python train.py --n_layer=8 --d_model=384 --n_head=6 --n_kv_head=1 --head_dim=64 --d_mlp=768 --vocab_size=4096 --activation="swiglu" --norm="rmsnorm" --norm_place="pre" --norm_eps=1e-05 --positions="learned" --qk_norm=true --attn_scale=0.168 --bias="none" --tie_embeddings=false --parallel_block=false --init="uniform" --init_std_qkv=0.0214 --init_std_o=0.00536 --init_std_up=0.0214 --init_std_down=0.00379 --optimizer="muon_variant" --lr=0.0116 --lr_mult_o=2.0 --lr_mult_down=1.5 --lr_head=0.00601 --warmup_steps=0 --schedule="wsd" --decay_fraction=0.576 --decay_shape="linear" --final_lr_fraction=0.1 --batch_tokens=32768 --seq_len=512 --doc_mask=true --z_loss=0.0001 --train_tokens=244400000 --steps=7459 --dataset="wikipedia_en"
MLP neurons of a small language model. Each row is named by its layer, matrix (gate and up: input weights; down: output weights) and neuron, and shows model dimensions 256-383. Each number is 128 + 24 x the weight over its row's rms, rounded and kept within 0 to 255. Numbers have three digits each. A neuron's up and down rows have the sign that makes its largest values positive.
A block is one neuron, or neurons of one layer that tend to fire together. After each block is what it responds to, as a language model described it from the Wikipedia text at the highest values.

L5.gate514:138110126132152149124152111121156167172141101107077170167113088166146095146125141132125118135130128164123111116162151126114102166130118133168121110100134123114175055165157141139087122100094124113129095100105109156122154117136158172149090165122107164106107144082150121106120139109164134135132110136096126150127200075115130103167102143154155120166121134138105096136112112162138141134151
L5.up514:124098142122112087133165145176116156123108131117113136106104123121156132124140136107124132092097113152091086133118105096112135157133142123117095111092154122142153142132138134112112149109123123078123138133106088129150149128137130090125134151127126123167133127162136102072116114118117111123150080119127135090131095078187172134088175096098095096147137121147095117136157117145119119141070
L5.down514:178111090121136113143102105138133164128104139109102138124095140154101054136122130110139090134145132140110099112145135145129112089137144095164156122132108147160106109097144156125156097137093111167101143131147134136088149134104119133133105145137151179133116167127103151097118165121114111187141123160132117164124132185149118114093113134107106137120147126134088121164154096145134121124146
L5.gate574:136136122148172091128125120119111131107127119154111139132176127118077074129103119112134102160153119156179063158081095101126152144144125140174107129094088154102118111140135124127120129109133056115087130132120094144121133124161166123105138143167105113121111145116111140104163143141124152116148119114100122101140171093123115083142109128056084107169131109118112089163119120098113105096143
L5.up574:123141148139184172148139119115147153133095163150143101104122117136104128165171106139171089102121109158130138140112111134100122130130114138116156108142118069135081122099137169127105112104147138139122147132126098139167130150119133138121170129125146124105182133140121156123140114131122151138136155090143116056145162106129122095097164141118134137119112150138183198106101092122180151081110
L5.down574:142094069133082166127156141137167114085106111182140135083134101161133128143112120101130131142136129133113107080126114130120090123133189100088151152110168090105117113106129117070121103100113089158120081150138118116140157094106145077116099097144090139144113112129120177126139123129164129145160127132074151144160149095144121153117121151122140143169137118135120151154102170107154148129137
L5.gate611:169124103143125094183152086126118113089131114128135098144150135115114076135117145144134130114190142122112165149120108123130122121166087086142180145139131122148158115130164129170138138188133101130155150189122108115081091117176154143111130115117116174130092092165155135108165138133099137141139074138111108158072137125103088135136130090127117111116161111196105137184151121123139094108133
L5.up611:155126148127093152108117086133181167158139122113119141121137112154166103109124101153126124107130121125146127120143119143140129130145163137173126116136089172097150080177135175138093137143142147109126119142117131092131130092118120098092092102125121126166101131084124100128059133146138104133128155117141149146089095124138115104117118165129129160130126115127127058103139101139140085119127
L5.down611:127144126097108107110103106166095079162129115118139151151103121133132107140133189170153107174141125103114093123117077130144102104158139138120140069094146152145106165143111167131133067103160154126118123147143087180121106143100146118103079150138149145126116119123169115137118083130095123135129100163161117142101114118121121135125133138118135113137105137115112148066125101107092094146145
L5.gate659:119145122109113152112114136078122165147137099084130144135148102138158114162147105140154124070154121118132140142156114117119149098129161106144121092101108129149075199143135125128099159157155114140140104125137145152099134165143146143199128177108094110092138128081135103150144172166160144118134136168126104105101135117141123174105122101155117099119126140119159084121103108114136187151156
L5.up659:139157119146114108135101160139122142139125099135155099101147148144087115120135108092079150113141114123153136130097147133180136124119126137147148083154135167125077136157111102120157078092083144128154086163090095133112147148097136135106089149114139114112135136137115108100091139135110167116090109101146123133107140101093095118085079114127142134124077104117131165126125131132096122152129
L5.down659:135160105132148133113161092135155124151106132114111159142129097130086135116118150123120092148104138105153097111148155124104134127125133111151095144112085128093130086167151154155151151161090116116132150126133157124145119111153111126104117137194119199204143120076157144162141146140180142123096123149124100161147080113122108115164139142114115130115164129169118138116155118111166115129117
Description: Copula after subject

L2.gate64:166129117137122127125154137133134075095121120135137104090127123127113127145119102105111147138110151145095160137089132107105137115139123133142121139125127118086164137135114117117101106158118115110121132102104143096167115125093099101115118132113137140139106152108119163145116129149135090091166164152095073106112139132145124135130112147082136097104103142172135140087103167121156100172156
L2.up64:114121121133115120132123133122097125125155130136149162124176173146159148135118099120125182116146162154116116145150107113109068086115145096116109086094125133107151121149095092121145121132135135144133106093141110081111132120118094085126112087099136155137107132111110089108139099119146121135061167098127095155108112157156104169141149128147144138155124129142134144176147125095124119133078
L2.down64:160152121163148102099120130165132110144124132146147131104133104122139114129117141116132148118147143158169163147146140109103129105128138117155091138151101133098113110156123143169117141137128156146142111136126176114179126146114147129142092146166134127163106088144125117158117099126151125147133123136077129178081140154136107090120136157095084128172081155112110114123119159089144091145152
L2.gate558:196111145111122158146181069124195129119150141107137160157156135098118134124131118156087112125151137127080100129113147117143118155109106093131088117118168149118139147079104124141133116135135109125154111124116129105118104079180106159143145140153152105134164102103096147115146104149133124168127109119122135141122163146144096110096125147136122172170107135117126122142077089136103102106136
L2.up558:126158126140117121157112105107118142125133164117140104162162109107107141179135106162140122142102120112139121123150179126128098113155133153160104095148142145116126115156131117149151118072152160142163129186141092127100121115185127136124118137141093124153148125140152142138157134115133148141133139172133105079125192156112097125087154138156159131110090125143135129132099099106109114135089
L2.down558:107119156123101130124128134114139143137121121128146120113151135106099180077148104156148183103112148117150119090117123132119129174118124096142106121108140152127139146164159123111138142099111141106140134153131064128131093149159145107137129123111111132138151085109116091208149156145144151119162121110140127113158148128153146111125117152144151142119060081111142124105099111161109143169104
L2.gate579:158169077115125131077115143077140175136085146158131108131158107159151143127079125142127124095136138097161115127096118113169160129139195127119108114141142108149106125114144153149150115143142138146135129094141130141081133129161142099084145161154156173101138165174116099111135095146113126116118128137179094151094105138105100089134111117107182123137138097086122138081158125103142116185155
L2.up579:130111115110121129093139148114150140128151122126089140120117112145133126142148153136115131134086117131197093125146130109141126119137126124095128102142127087166143122180092140128099129095177127131120140114144099121101130141121126094110118084188131096136088145126149128102118155132119142136123115100186126104073116157116096146130157153143093148089178128117149112089124094131108115153163
L2.down579:139161162115139134094112085122115152157118107098135081116102144107109123115114099127128105139147138140094133123101164092147144128115140125148134116143164086165098137122127154144119124147069120136142108170109109128137121139080097075103133161131142168108136101128123136153107091144110119131109143157123142130118126149109052081100097149111165129122152138122137134138117145122112100162134
L2.gate589:153142085135115100134107126128156112131113148104155147107144143140089153140138152143097111105086095104195131150140166116134146117112129150130069100135150096171130128138132112092125146137082147099167111145118109148165126117132113123134111116081144155152138162107151140139112152137101097149131087092090145149094153119159123136136134115141129106091076107153162082150126118103108093086126
L2.up589:127162135188112071130185109124122119095156123086140120172136180125084201140078120144107163116101099096171129105114174112153112113122128111127104115137176111161155137125114146094107147115129124119151116112080122141119133123179118095115135144125129126103107148139138121122118130097132148124118151097122123083107126143133115125152143124112114120158131135123120084113178090098087137099090
L2.down589:172138144161104136095135130130129115168105142086154094102128111098128126165152141161111120095115128146171136158154136139104164122117087129169096069158157144110161138183139128115127121131141162100135128143112130118138128091128124102128139078107145145154134146103147111137119118125092072128115082091150118134111108152147116136137108099143163125103097119115143124122118105130083144099157
Description: Existential there, object pronouns

L4.gate553:116171117137130116110071141171113144170160158136133096119138110112131104111139151129182099117105164086139153103134110172129159108131125155146084159119142131147157111138145155109148113162127087151108087095123108114129156122148128145087124101140137105144107115130165149135136162099137125113144146117136141163107144124137101113127130131163141144110106119141134049148144124135112087143135
L4.up553:114106161100135175098160129131098092119128196124119098086121115121157167096122099094119109126083140159129079156133159108133133160145095189131151146161110121156148115151159153140098145078082125132162112120100132114128166178122107140129114118128183067139141139085109129144132136125110101132126149091117114114141138102093093115144144169120117123103110150134157132153093081130131138132110
L4.down553:085096132110127140096102166124134163142121142095101104119147102118141139130146098149187072147096125155150130130093143158087109155138100117138139143120129150155124158155136141124121131116139172104079107072128131142098138135111137118131075113206140135173095157111115138122121124112159155143115138128155127133083162120170095097104155135120141145115120106132139118128123128151121155164127
Description: Mid-word inner fragments

L5.gate48:107120120149128104155141122128154117095079117099118115133135100130133132107140148108132172109166123076132102123107105138165157142133150140113099134109129119129146118123149088097193136144126119150164105104115124112145115101141112154162152073138101096080118135111152115098105117115139170118115096133061139118118151146153155105120158124137127117118091105142151135122116094135175137110122
L5.up48:119142110113121135167137125115135123082107101129136060148119108136119169075116128124146120100073150125134167127157133098144150130140109112130136128092090115102044129138141128141138119103122095100170137122151112114121145138109144114135110142158124125091078081136100116183145116104136153117143105094137151113093168129110153123114135148181113163127124152068087133120134121095138156148121
L5.down48:131119119177120171123119163089132160129161146104152167167123153089144159141124147147115143093098086096125150132136143125114110168126123113128159120102166133131129114126134098113153138138153137138127170124128140155088149092097174139075161101105075132109113125102149091155146087108126175079136099086113150132142115100127121114093119129141153131142159125139148135123131111126100128130127
L5.gate535:143126124156138090159173159139132135124156081116116121117112082140118150134114114124175105128162114139109099156137095104170097140090103130161166146091135127103155100102120124135097108167148124145132048101137092165121153114114128111112093108151150198104131121129141082145093109133151157114123136140151103121120153089157143132070072126172100153100078126145145129153073111145131112140112
L5.up535:177150139132203139137149142086120112098082090174122090111128108140127136131130085146116150127109134130136098148151161138147158144140097124115169109092174098116109136137171079142137153140123092140112128053161133127143120116129129116144148120166118165102113143137099149111157096141103136145168140185119114128116118145154116155148157146162115173157129138122127199139108132108163124140135
L5.down535:097129107099175114143157114181140159175146135122130134131113107135135148146094152123088131130141097111141123101118083124084072133097119101163101133134132107158118141165108129092139144109134147107131127169140092072134093122124121124106137117166137131142133126149143136116121141163125124105145074102117096143173117144135114150171118106099131094129135111102158152133159112123106131152123
L5.gate577:135140110120104130167100116057153150168141117142170155108141110103129120124132137127152106113097157148086131111110130140108121096158094123145150145148137138095146133169119120145148148112111130094149134127127077123092117135095157077120152094148127115083162149133110146113136102101141135094138115068109154055156131134129161153175117150167111157091074149149092133114143126136131088112148
L5.up577:153144108136110099129136157110081112106139150113127132152125069141134156128112137093120126102126173132137167140130097107132105139107112138145108142100087167126092118155190112170145138164122120127143140081121091172152102165132142066150144115129139148152105174119100144170177098102136123152126123119128108109123176116159135128170177104178118172109142070128142123132157135124123133179139
L5.down577:165134125096107107130103106160128099096094100124125153128147138165161144100103136128124069109130162106118120159107106144110141138121100165160127114146138130139089137153141144100115090154122127104114100133149080115110117127147101116103131107139123121117128101152134131137110110145169162114146120148137103075134111130114107160121159100130151091118066114128133112128144127107086149125178
L5.gate641:110100117130120127138148116151115144140119094096113138112112100106139154138146116162124138138120098166136090179065142125154179163132166161140099141139113118131087125125106150135117164165105156115169118109130108139135141168128134110162169089154170109143150111130139124170163103130133165116103120126113121054112166102111145136107139087121163162100109125140123176142127124102147096148102
L5.up641:101146144127179158162155148113111120157129102156146129161153192128069118135106142137108112157110174154122132126108178121165149094139125145163117111152135110130160161153093114087160065115150102120168133144130073120069145087111128112147093142141150101098155071158112134146155098178120110122147108078110094130126141166171099126095132138119122132168142138128132116191130144123118146116124
L5.down641:103099167129163108057123078118146089119121168113095124103123150133181112119115147173097122129098103124097158143129124131118146161118122134135132105105128144154101088122141153067121145155173117110126142084160079146149116131121154103135116101151151112159147114128141139123167129126169137100084141132111106174125170114152131138128110181141162093125130086128116147108158139114123134124136
Description: Clause-opening connective words

L4.gate89:129133136151123092129160152127138121136117094137093125108107139115078172118137141137153120076140090159134076102093169094133109115138148093155086130074084133170165161124121101154161134111120104120112122113112137145140146105129114182150121073162141126138113085105118160102146108143135173145161112131157147138160114124133136111161149092154136116147113110156150135148090115133124113114111
L4.up89:102126121129135124200106126105115148130142104108115117093162138109155125117119143106084121113116126144140092118118116163106131087128122114126098141110135145081128098146150139163165115117144128125132093117111132148145154170091093096114131119113152155129112138099101141174123094151084195104092077124149139093161190102081138160112095162116139089122108133089161169144120108115132135134141
L4.down89:143105117122149072173131143172115116172105152140136134090130135105095114086141153145116147091127097105128121115135182133129132149132121133111093123090154121133111138114109110091152106127127124100121088126143150171143141141098075117104175104137146118098110120120128164136071128110147110123086084069096133121121108096116145133081137116136136146166117116127138132113122136133139109125127
Description: Clause-linking conjunctions

L5.gate70:157117127107127103142160099141084132130141162142150122081099138145106139128117131152168109135156128101127116128136106134095142168120113143127132101131116141141138151121140145178101126147154133106113107128120181124155157128157129130095083134128097112141100162104122081160109115105121087138162111152157153140105107169177135114167132127106112137146125123133099141148136112111146109109131
L5.up70:165108143108103139161148117133098156103144106155111112129095109151174129128105103134146129104144135083137155129114082101154133150141160058155107158121133099116110129119112122138120114110127122132131142163119105085161132121099132108106110080116136141117079084097085114128134116125126128178131152135147119104144118132110127135119124117128162133174150165110176120166144131136118125135143
L5.down70:116149143127131156124110120125124168137140099128162139156125128130139087115129152125137147140116105156121179168137140102128111100163136150178114184122107141134160103150085140141064109111104143143108136166118145133126117137158158181109119122116161114136151179120121118123126133130128127122109135138100111153110121142125153127136090116140087109081109184120136114116135097136130118140177
L5.gate100:152118113119153137137119054121112144147141136140138098079077099137094127166154077112121109127157119094127148118136090170148164134120072111149140119099128107149106111116157094154112139140133084095096141136157115119152170120081153174127135145120134109107131106144110136128140154146105090188163138117125088083104138135145178146143156093169151091127111190109188149149143117121100142118121
L5.up100:133101152116147125136117135196154113112084157110122121120130070140107138084116109114142177158121156111121128121164102121124134125125146121129099141101094154108158111183125158134156143130102165125130189135149079136103148103117116139109139120114126099113170151120148115098103148122153111087121112152121155169171140116156112151125139124107138114090124146135134135109171089134094153112101
L5.down100:117079097148117139153089104133080124113117136159136093119091108118143156109120109132049148144135138126124151144132133119139149118142142086123122099142117127116133102148075119136115109134101151093137092189131183156088139165105115084132132112125140122165116147136118163105125068149102151170143135114123156145114120073136103105124093145128099119131138149123086129132146088122106120103142
L5.gate145:079142131123128125138138113145129110083124098145094152090147144121091147147142140112138135154128152135100106135146137101128128097107136127143162135123154113143150163137129129130165120132126127127130126139144145111100150130129097142142106143147116083109116126112146131124110133157142107088171108131142185111084122167154109152133141078156132137119095166125152143137082126132105125103122
L5.up145:108120147111114099105124135138170072097142116104130113116119156073097137145129152127058115128140185136107149132157127126147173124160156087164138157141090149139106167112111119145152099130053112135158136130144138123088120088142109101161112103167177101137119140089117078085177135120153116088139152130158110112143136125168129143139126125129152154111127130125134188118144132124119134153113
L5.down145:137119108156140132131138123129158143135113138134127104146105145183135112135158125133130075109112165111143125108140111099144111146132118108061115113161108135152108172165182117126138085104119119145148081113129140145148105138133126155161123090155108167122155108114085155144096167106148133119124119120109176079151120103051118130138142107093150145129124147157130126144133120137122164125096
L5.gate229:120117144137132149142128147164105130171134144126122148110114111128070157129123155126140117141089129117159141072120110123154167101149182144127169093155113144148098140100124114111132120099138084099113113117113206177082116139108100167166157145117154116114160115077133098136151133140167097141118163137110149124163153194101126155119123130114113134156106087125145140173132133094163145099126
L5.up229:122148097125146132132144126140130106104089134124115127103140125107132114118119132065101139122062174101147155169137149136140158134161128114129084092148152150107158137153132080138149104109098163121103140150120092094155167124140112125127120163149075104164079164105118122116125119167120104163177100130147109122093165163097179073116129124155091091155164130173125121108133132155096140090127
L5.down229:139106143126108121125144119157146120126139104126129132094142123093118121114164141178145154124130179148080142096113131133134143146164152142137116097097119131137118116180138169163153125117127095157104138101137188159064120142125127168135125091118121165121115145157109130132146115114148151120143138125184123146155150086125094128143160104100064152117132134173144129152134115172153110146095
Description: Mid-word fragments after initial letter

L2.gate273:117139079082156154075099143111137129128114127133118144170096173144145123127135141115128169146138162107120144106155125157202129127090203131141075196102106107153083150102103133133139144117136097106171150138114121132128142152144111134156080135140123129113164129136136090094106119099109098122123152158094118130102123125152115145181119175123122115146103140153135130131143111165112112128115
L2.up273:126136081090129097084088140133090128094141134097100130126140146120200098121108136108085114156135142122090124199097122147071129150061134114116108147098150145150131150174110174145171100119085101100172124124135090119145099115139122125113105154114091119115148112147122117125125099124129092144135124110130115148138144117159101108161096156126175113125109112143090149141153170117125144092126
L2.down273:108169124147127119107104148121102145157117142102143131116143130136128152142125113102108147141169155122103117162119116173141131125101133125113161126097125147113136159128136154137155084146131134145157106172185089146137141117125149120122151135092109139151128098141150098124178129113137090124135145126145139134148114128116100161101105136140081127124111135104114104123148129125144128148160
L2.gate383:109086118141106116093093131180109137138132095108092130125126139155123088098113118127149144141155167126120099180113096136133141132150150145098152153141153122124111135140142125157120116142101179131128151118112117159124124169164128103120104126131111144113102091149144126138126122108134123118069107113140101165120092118143105145097101099128113126155184098123142135114127172125132126139153
L2.up383:145126153146138134077128134097117109139128136103111121123139164142142095094157156120142134143130113126134105154106151160116185115128115110116093100098128124093161103137133109182173126163140115138087089150125113128129092119135119126125188103109088142096135151169122192142132147132108135135107133128145135122151143133109120144106159165168161143116127155159155108147122110176145157133156
L2.down383:158107116142143149130084131157147148159153119073100130134120142140133079111148150125164111130118197118130116140119121117086181126134108139116140146117146120092127152122112114149142112151131141167143119139128159141106089114130103154142141115120120100085106117161117117127167144089145135143144114097107140082118135138125083148078153132098133131173128114178137135126154176162152147123127
L2.gate600:133071098117113109138158136093145135094100149139106132116107129179083066119115124106116137133124086144149109104130155110140080113161149104161186137119127128113136092112164138161157111123153111132105150163128133137111123159098172091138116078150107151150087163129118119131122116121131139120155098113122176117110151100133149132090128109134126145121095121131156143113092132099143115092173
L2.up600:150079097148133146084098119135147128126112155140128150110142109116163108139117138140117150080120128072138102102098151080159197148123136146132150133141125135133135125143119130098152114129139071133108132151165149115115182159099129167143101125127140150107160088130102144090122144138125100133112160095170080084191123145136159086173131151116139130163146140149144128131163123145120149110130
L2.down600:153113106130104104076147131098140150113133146129167131119125075181130145178097129139097109150106129091147140093098128075127095098102162077129164111079182137125162129114104135119095120142139126151135134131105113142119157086124142143102159133113083121114095118101189143128114155140126105191126116108114137147140091101130140182098124133103139152139116089121122125141131118140125110132107
L2.gate729:114130135114123100145113135115098131133139157117157111138112162132078086174104124110131151138134136109124118105122080157121156135120110135158103139111106099142137127118118144136102137146147104149129140100149161119115085128108148139084127122092090118069126118104147148141098154133100097109090107131134107163123163111126169110105131129131083109148135125145173137144059139135098098135143
L2.up729:137127164110144149152138142136115119108086095101140116118120138174119092123133124103140114141125137112121102151109075116110137098091140143150086118143121144141078138134128147134142085146124155125107124128120159150171156103123112125076135169161126145100130130129108152112120128117174134106146116149121137118129092086119124129107126148164116133098181144149105089114129114147138146116151
L2.down729:101105128117117130136081146101128096128136119097098130106139177148154092157078137133109150109093126105141109130134143119126161131118111109150132132138123150138127125135151142144128116116145126110125154159163127137122128156110140142136122178144128133138131102114107162113101163093150112134078121193123121160125145146120102145135088147115099083126171137162146138133147146150134122157173
Description: Forms of "to be"

L4.gate638:153116108124091110152076133142117098104161119096125164135136130104144109147105165152129133168135115111126183145139150127112168100129090148124111088130145107141107094107143139137151147171122160115088138158124112115192124090142178108119108123113134100110108138111128113149125150134117109152165084062115139137152153102093114152126096147124125106154110083175093109111114098128139111103108
L4.up638:130092125110133107119112122123157142123131113081161121117116138138154133135092142125089176178114124137130157126111124141115112143116128074107114129109193147151145140124152141092176159190120133140170069147096113156138074105163151144130136173106123110146128161122114128113139082115121132110115092141113103169121142126105154136121110167138066103094135108148127136152152132135106091092118
L4.down638:111126120089106122135158148125158113156111149129149068149115200133117081178156147128131153119103133100092130120133126154125177091125166162129143138142126119114110119173156128168141103115072107126124123144097136176141121128155136172152104154144127115144150091128126190120131134145150116133095132120144154108137120130134098139112116123092095120118138166141084138084111127127155096054139
Description: Verb after person subject

L2.gate111:113102169099148146129106146136109091133144157162143149109091141106161121150130124118122158110136136186090115147147158115120119160110118106148155160128159121099121113137113155133102121091120139126125132137119161120108082141082139088112136130098147119088164122164136115139137099096147108152142166153142123128124126133126129090143139173138162098147104122120143152134155118140106131181137
L2.up111:121085126127128117095149152090171151117122127142110152141132138165136157155138121084136096112135100142124149107122147122159150138143152091123173120132138153147134169150112140099164128146137096120143114107129118122146162134154141171150131078149145143078145137163125124126124129124113139134107156147148155120127094116161072127136119085082132149133110098135123104113148142145093117136137
L2.down111:121119116138130114133134124112139115124064147131137134094122098103105109162104129125138130125146083117139131085129096164122172108132173142121145076141148136122149139161124127120123105144108131116113136119140146136126170189168133127140148123134132189110106141165122100142145137163083156110177160152162137105114130113154109092132134135104132160115151069111129153169165162097114083087143
L2.gate145:149117132109153117088148100083164105166103130120087141104113125160090174143117126124130124181133105184113135107140159127081129127153152151106112155129114086127115130119103118138138148127106115114151129120142113103134105114110112131152129103132135112137105143158067104074098111121164142107108093183109161121167055135123147185107123147149134112125126098153146128136151101153117106121132
L2.up145:137072111120113116099167125128126131117118145104095131051123134126086116146157140148113192158123103143143119143117119115155149131179127103142169113173127091135115153133107124125100171135149084138134144128147120081148100157125167107098120127123091145146146139156137120127141097107080140129113129186104123137158120141151110144150133134171168119153139154129127118119133133170128104135154
L2.down145:140123107106141094142095135133116144127132115128139120122113102104142171120154120118164148118156123136088121127115138122113126136144110178128140138145139111141118089109165120167162120086124119107142083103113163113101150160121061135175129091144104122082125110138150135102095123155122149114133110122127164081079108160124114097106118088145152106106169138158122135113143087146143138092126
L2.gate315:127143136103123161125122141196132133104148096104119078103137123090155150156189128089153150122147114098115147178073165119123119134106088095126121168133143095085117139144127102114134104110148108140118111147131145118132124089156052095131106147109146108094155107119124080157111134140108135141106144109126104112128161114167081121111156134155115105130163116126131108117140175137110146090136
L2.up315:128117181062158084156137151142105084149130096131186131117123098143093130143152136143159145132119112109126150135153128094119167110149134120123082138114137100148161125160109136145088115103123120144108130184123172109120116117104144123113109118134136079079106139112125103147139113144139135132099139111149123164135149119148107146094145087129139123107151104106136132129116147105168174127096
L2.down315:121171148095159143133133129142099097094140113106155102115133138145099133160160181130158122157081121138105134166179136111135113128160090098137119147090114087111109125131108131145089140120102090138112119133082130135138099134120140134101171156090162132059147181131121155154167117128138109139132126106137140141120168117147142131185188120106132151132106110113124100147110102136126108144099
L2.gate466:105083117128111142143095083139127128099143139142118117086136140132122159164119126095139126146181145110103130101152112167096118124114096129104167141112086146111150120125122172129114131134120154115093144141187111109177136150142143137106147131118144095132134111150146128139143151095112113038109147158134115175089131131103162118125115154107104132127146119064128105165130153048106118078112
L2.up466:123108164121110155157095161100148144156089135129123093115134123192123109118092119118141139128139120094088160108150115126158167177130129106113154152106153112127138120150129128165139114132106101111121149124104116105150095153108112123141105135104093114140136155122104091110115134127171117118129171145129105128143153122132115109101136135171121092105115146083123171124174198107108139149103
L2.down466:092075146087096148145130123135119124153126143174135132085120143175107145116078107064111134152126138110132125111127140162131159150071164106134149132081113123114151129185124116107149151110115165145132104154126109107108151129130128103120134143152166123109130104144153107155144130117149135069166164148112112119114133096153140133090140134188123118135114173126141114103122119101117122128121
Description: Word-initial fragments, esp. "tr"